config = dict(
    positions='rope',
    rope_base=10000.0,
    parallel_block=False,
    grad_clip=0.5,
    seq_len=1024,
)
MLP neurons of a small language model. Each row is named by its layer, matrix (gate and up: input weights) and neuron, and shows model dimensions 16-111. Each number is 50 + 10 x the weight over its row's rms, rounded and kept within 0 to 99. A neuron's up and down rows have the sign that makes its largest values positive.
After each neuron's rows, "fires after" lists the tokens most often just before its 100 highest values on Wikipedia text that the model never trained on; "fires in" lists the words (lower case) most often at its 100 highest values on Wikipedia text that the model never trained on.

L5.gate52:55 48 49 55 52 47 35 51 49 53 61 38 18 46 59 68 55 45 64 39 62 54 28 32 46 55 34 61 47 46 47 44 47 42 35 65 49 53 54 56 66 52 52 58 53 35 65 66 47 55 42 43 62 49 45 56 44 56 47 43 46 43 41 46 51 48 47 34 54 60 57 38 65 37 55 51 56 48 73 42 43 59 55 38 42 36 44 54 61 59 41 68 64 57 44 53
L5.up52:69 48 46 29 54 39 49 55 69 52 52 44 31 58 43 59 50 49 66 35 63 67 31 40 32 54 36 54 47 50 56 48 54 67 33 67 68 56 66 60 52 43 61 68 55 46 51 45 49 50 42 51 35 39 30 53 53 45 41 58 58 53 40 54 53 55 42 36 46 50 61 43 62 61 59 52 54 35 59 51 62 47 65 42 36 33 48 42 47 43 24 67 46 54 56 47
fires after: " |"
fires in: "2", "1"

L5.gate262:58 47 59 52 50 54 57 53 58 48 46 56 38 60 52 57 52 53 50 68 53 48 56 73 58 41 57 69 43 36 63 44 66 48 57 42 50 45 64 56 46 53 42 34 43 33 31 61 46 56 45 50 45 39 44 61 46 42 57 47 46 57 46 52 52 41 52 57 62 32 37 70 53 51 44 41 52 57 52 45 48 46 61 45 38 27 43 45 39 67 53 38 55 50 58 48
L5.up262:51 65 53 53 39 55 60 55 70 38 47 51 52 56 59 35 56 66 59 49 48 58 59 48 61 56 61 52 44 43 28 55 47 53 62 33 60 57 70 57 66 55 48 41 64 66 48 46 58 51 57 62 48 44 55 44 56 49 38 47 27 67 58 41 70 53 48 42 53 53 45 66 57 54 33 60 65 46 57 51 62 45 46 48 42 55 59 40 52 44 58 66 75 52 57 56
fires after: "-", " H", " C", "|", " ", " R"
fires in: "no", "candidate", "historic", "identity", "identified"

L2.gate335:46 59 55 54 52 36 32 46 59 36 45 52 38 63 41 61 55 54 50 32 44 47 57 42 40 39 61 60 34 48 36 46 45 49 42 53 41 38 41 47 68 58 52 35 68 42 49 49 51 41 48 30 58 40 66 57 38 72 47 58 42 37 41 60 43 41 52 46 43 62 52 51 39 36 48 57 58 49 39 49 44 22 43 58 47 36 41 39 44 49 43 42 52 46 55 47
L2.up335:70 61 64 52 52 42 50 44 56 43 37 65 33 53 47 54 55 61 53 55 49 58 44 47 36 52 56 46 51 51 34 44 43 55 49 71 38 56 57 58 41 34 64 57 52 50 60 54 35 40 45 45 56 39 46 61 46 60 51 46 55 17 51 50 43 39 66 50 57 49 50 58 46 40 58 41 45 50 49 56 53 22 50 33 60 41 56 53 36 31 43 48 57 52 55 48
fires after: " |", ";", " f", "',"
fires in: "5", "early", "6", "families", "55"

L8.gate104:48 60 46 42 51 43 57 62 51 37 56 45 52 42 46 44 47 32 40 39 50 56 32 55 61 49 41 32 37 49 56 40 47 53 44 47 54 63 42 48 66 49 51 24 53 54 46 54 51 51 41 42 54 50 70 37 46 51 50 33 65 28 35 49 55 40 54 62 77 39 63 52 55 57 62 48 41 57 58 43 51 66 59 56 58 58 60 50 33 47 54 61 42 45 63 56
L8.up104:38 59 54 68 57 47 52 60 44 56 44 49 42 54 40 45 63 25 52 68 43 63 59 41 46 44 45 47 47 48 66 40 47 46 43 50 62 47 52 55 57 65 44 35 59 54 51 41 52 51 42 56 51 51 55 39 49 29 57 64 61 59 57 55 52 44 43 46 72 64 40 46 50 43 57 38 57 37 60 60 43 42 47 57 41 47 60 52 49 37 74 70 56 44 57 63
fires after: " the", " m", "ron", "ide", " The"
fires in: "album", "match", "game", "band", "bronze", "video"

L3.gate308:60 40 55 45 48 55 54 64 26 47 51 58 30 55 47 39 53 56 52 59 46 44 27 32 52 42 43 31 37 37 40 38 39 50 55 54 61 43 59 48 49 46 71 43 40 50 38 64 32 62 62 49 70 37 57 50 38 40 46 46 61 46 48 60 45 33 36 57 60 62 50 50 44 51 61 54 51 40 58 62 45 37 53 66 56 46 39 46 45 49 57 40 55 35 41 60
L3.up308:41 54 61 43 43 51 48 36 43 65 59 27 54 44 47 49 57 52 54 40 55 78 46 51 50 57 59 40 48 60 55 35 36 45 30 37 76 48 53 51 54 57 46 50 56 49 44 36 37 59 46 61 35 64 45 62 54 36 53 33 38 52 51 45 36 45 48 50 45 52 48 55 64 57 39 50 31 59 71 46 44 60 60 34 31 50 51 35 31 46 62 52 46 60 59 48
fires after: " m", " t", " the", "T", " first", " TV"
fires in: "game", "tournament", "series", "match", "italy"

L16.gate385:61 67 50 54 53 42 52 67 51 47 62 47 48 59 56 45 65 57 55 58 51 40 54 65 43 39 47 38 46 62 47 42 71 50 42 50 55 58 57 62 46 54 38 43 43 68 49 58 60 38 71 45 39 60 38 64 60 33 63 54 44 25 51 55 62 47 53 50 53 51 48 57 42 44 43 52 61 42 68 49 52 59 65 49 43 61 33 45 48 50 39 51 53 71 53 39
L16.up385:34 66 48 40 30 43 68 57 47 52 47 50 51 48 45 42 46 60 50 43 60 64 41 36 56 46 66 55 30 63 48 62 65 52 54 47 50 28 64 44 57 51 56 55 33 54 50 51 35 46 59 52 55 44 57 66 44 61 61 49 48 62 43 63 47 49 34 55 35 59 64 58 49 42 53 56 59 50 40 49 61 48 40 48 47 49 59 49 47 43 50 49 48 34 50 44
fires after: "\n", ".", "s.", " al", " South"
fires in: "in", "almost"

L10.gate370:74 52 42 42 34 44 40 42 45 32 59 54 39 62 54 33 54 59 39 52 36 68 53 42 52 47 56 42 54 42 51 56 65 24 43 66 55 55 62 52 49 50 54 65 47 66 51 47 56 56 46 49 66 42 47 58 65 44 59 68 51 43 44 48 62 51 41 32 42 60 47 57 42 60 57 43 39 47 48 47 60 52 69 61 45 53 56 67 46 42 69 41 56 68 34 46
L10.up370:69 65 70 69 56 53 47 49 47 55 71 55 49 44 62 41 49 51 45 31 65 55 47 47 51 45 39 35 50 45 52 58 62 36 49 62 57 54 53 69 44 49 50 46 47 37 42 58 51 56 43 58 60 62 45 26 62 37 41 47 37 69 58 70 55 49 54 38 39 44 67 30 47 47 44 68 56 48 54 64 33 39 47 44 34 44 59 64 53 41 57 43 58 32 43 53
fires after: " one", " wh", " am", " A", " some", " Am"
fires in: "of", "among", "area", "whose"

L6.gate390:56 66 35 42 39 57 61 37 66 38 64 42 37 49 52 65 56 54 51 46 45 52 46 42 49 29 46 45 34 52 52 42 31 54 31 55 61 76 54 56 31 22 56 45 56 45 45 58 49 61 47 47 43 51 57 45 40 30 57 66 41 47 53 57 43 35 67 37 51 48 37 48 40 44 56 55 45 42 47 40 51 59 45 65 55 39 47 30 49 50 57 58 52 47 47 60
L6.up390:43 31 45 44 46 43 59 62 57 40 66 42 40 46 50 50 51 49 51 57 50 44 65 49 73 40 59 52 53 70 66 58 56 37 45 49 43 43 32 37 56 51 64 66 53 33 32 61 45 60 52 48 37 62 67 34 66 62 70 48 50 56 42 66 56 45 45 60 42 65 38 42 45 69 52 53 57 40 44 69 42 63 55 48 56 57 45 51 63 56 40 63 69 48 54 42
fires after: " G", " g", "G"
fires in: "grob", "ger", "gb", "got", "get"

L2.gate423:52 44 40 38 58 36 52 40 56 51 57 43 40 69 59 59 52 43 34 51 49 48 48 30 48 39 33 52 56 41 55 63 48 46 26 48 33 32 58 52 58 60 61 53 50 49 46 71 54 56 35 50 58 57 51 53 56 37 49 41 45 45 37 53 45 35 57 27 41 63 62 64 62 66 52 53 46 55 57 65 46 56 51 52 44 54 58 59 47 56 35 57 38 47 46 52
L2.up423:36 44 55 33 46 38 42 47 58 51 53 51 46 43 44 41 75 39 49 71 36 61 48 45 58 41 47 37 66 57 36 42 66 47 53 46 46 56 48 53 66 63 45 58 48 55 59 69 49 57 63 40 38 32 41 60 42 35 42 57 54 61 39 55 56 64 38 50 47 57 41 47 56 40 48 41 50 61 45 37 62 30 32 67 50 56 52 56 63 37 55 55 52 55 52 59
fires after: " |", ")", " in", " In", " on", "|"
fires in: "january", "2", "3", "28", "february"

L2.gate79:29 51 41 63 56 49 45 54 42 35 47 42 44 47 63 54 51 66 52 49 43 64 48 43 62 66 43 50 43 24 42 46 55 56 34 46 37 65 57 56 58 49 45 70 56 49 47 61 49 68 62 62 60 47 59 47 28 43 46 58 60 39 65 69 60 47 51 45 40 46 49 48 62 52 36 51 50 40 44 63 50 44 52 58 49 37 43 65 47 36 39 55 59 59 54 55
L2.up79:57 53 49 57 50 37 39 53 51 30 38 52 51 61 48 62 58 51 46 62 51 62 41 44 35 61 38 57 45 31 41 58 56 72 60 45 52 55 41 40 47 57 48 60 52 37 60 57 43 51 84 44 44 60 56 58 33 27 47 35 43 43 36 63 46 37 44 58 47 61 41 35 58 33 44 40 25 51 48 62 67 50 53 50 49 43 48 54 59 40 45 58 55 52 41 37
fires after: "\n", " |"
fires in: "on", "in", "international"

L3.gate80:58 58 48 40 61 50 53 58 47 65 65 56 51 44 60 27 51 61 72 47 76 29 60 37 55 42 51 50 54 51 63 53 47 47 50 48 28 34 39 64 65 40 49 60 50 53 50 57 38 58 58 52 58 58 38 46 75 71 59 54 62 44 28 39 42 41 60 59 49 59 69 60 45 68 62 55 40 49 45 59 59 49 47 41 40 37 41 46 53 40 44 46 50 59 55 46
L3.up80:58 58 62 38 80 57 61 46 65 62 47 39 47 56 50 75 45 62 36 48 41 42 59 56 49 50 51 50 55 50 54 47 43 46 72 28 49 47 49 44 58 37 54 61 45 66 58 65 40 44 37 40 48 54 43 34 46 43 47 51 42 50 49 53 34 36 46 45 57 41 61 35 43 42 60 64 28 20 44 58 56 39 47 50 51 53 48 50 50 51 44 34 66 75 53 58
fires after: " in", ",", " the", " and", " In"
fires in: "1990", "2007", "1993", "1999", "2018", "2000"

L8.gate131:34 50 43 52 49 48 49 44 49 39 34 50 48 46 72 32 58 51 55 53 57 48 49 38 38 58 42 38 56 50 50 45 34 49 30 34 34 57 55 65 61 64 49 55 64 41 27 56 49 59 30 46 59 57 42 62 37 38 44 60 59 62 63 65 50 45 53 46 51 50 48 56 49 27 32 63 46 66 63 48 25 54 40 32 57 60 58 43 47 40 44 44 42 46 65 50
L8.up131:25 61 50 62 39 64 53 56 54 55 51 50 48 43 48 52 48 67 44 50 35 46 62 55 36 74 57 58 66 51 46 47 27 42 52 52 59 63 45 55 55 49 64 50 24 47 41 39 50 67 76 63 49 45 59 63 43 47 59 58 38 56 81 51 42 48 53 60 54 49 54 54 52 40 40 60 57 57 52 42 53 52 58 55 31 57 38 48 43 44 46 52 60 45 54 50
fires after: " by", " with", "C"
fires in: "the", "charles"

L2.gate391:31 58 53 53 40 50 48 53 64 46 34 72 50 50 55 56 71 54 49 40 46 59 51 50 54 49 55 59 53 39 78 49 51 44 63 57 45 35 45 60 51 50 41 36 54 70 45 55 53 58 36 36 50 39 52 36 48 41 56 51 52 44 58 51 57 49 48 44 50 56 53 50 36 48 47 36 49 47 60 31 50 25 44 42 42 60 51 56 63 48 57 58 39 70 49 57
L2.up391:41 42 49 65 53 51 43 53 60 69 45 64 66 49 50 51 52 54 41 45 36 53 40 62 51 47 64 57 30 45 70 55 52 41 27 41 47 40 62 50 47 45 72 48 35 59 56 44 47 65 48 37 37 32 38 52 41 42 38 41 58 42 57 48 27 49 58 45 44 40 53 53 53 45 68 56 55 49 50 32 42 32 49 41 40 52 54 69 51 66 48 62 47 36 43 50
fires after: " |", " in", " the", "|", ":"
fires in: "12", "north", "west", "east", "122"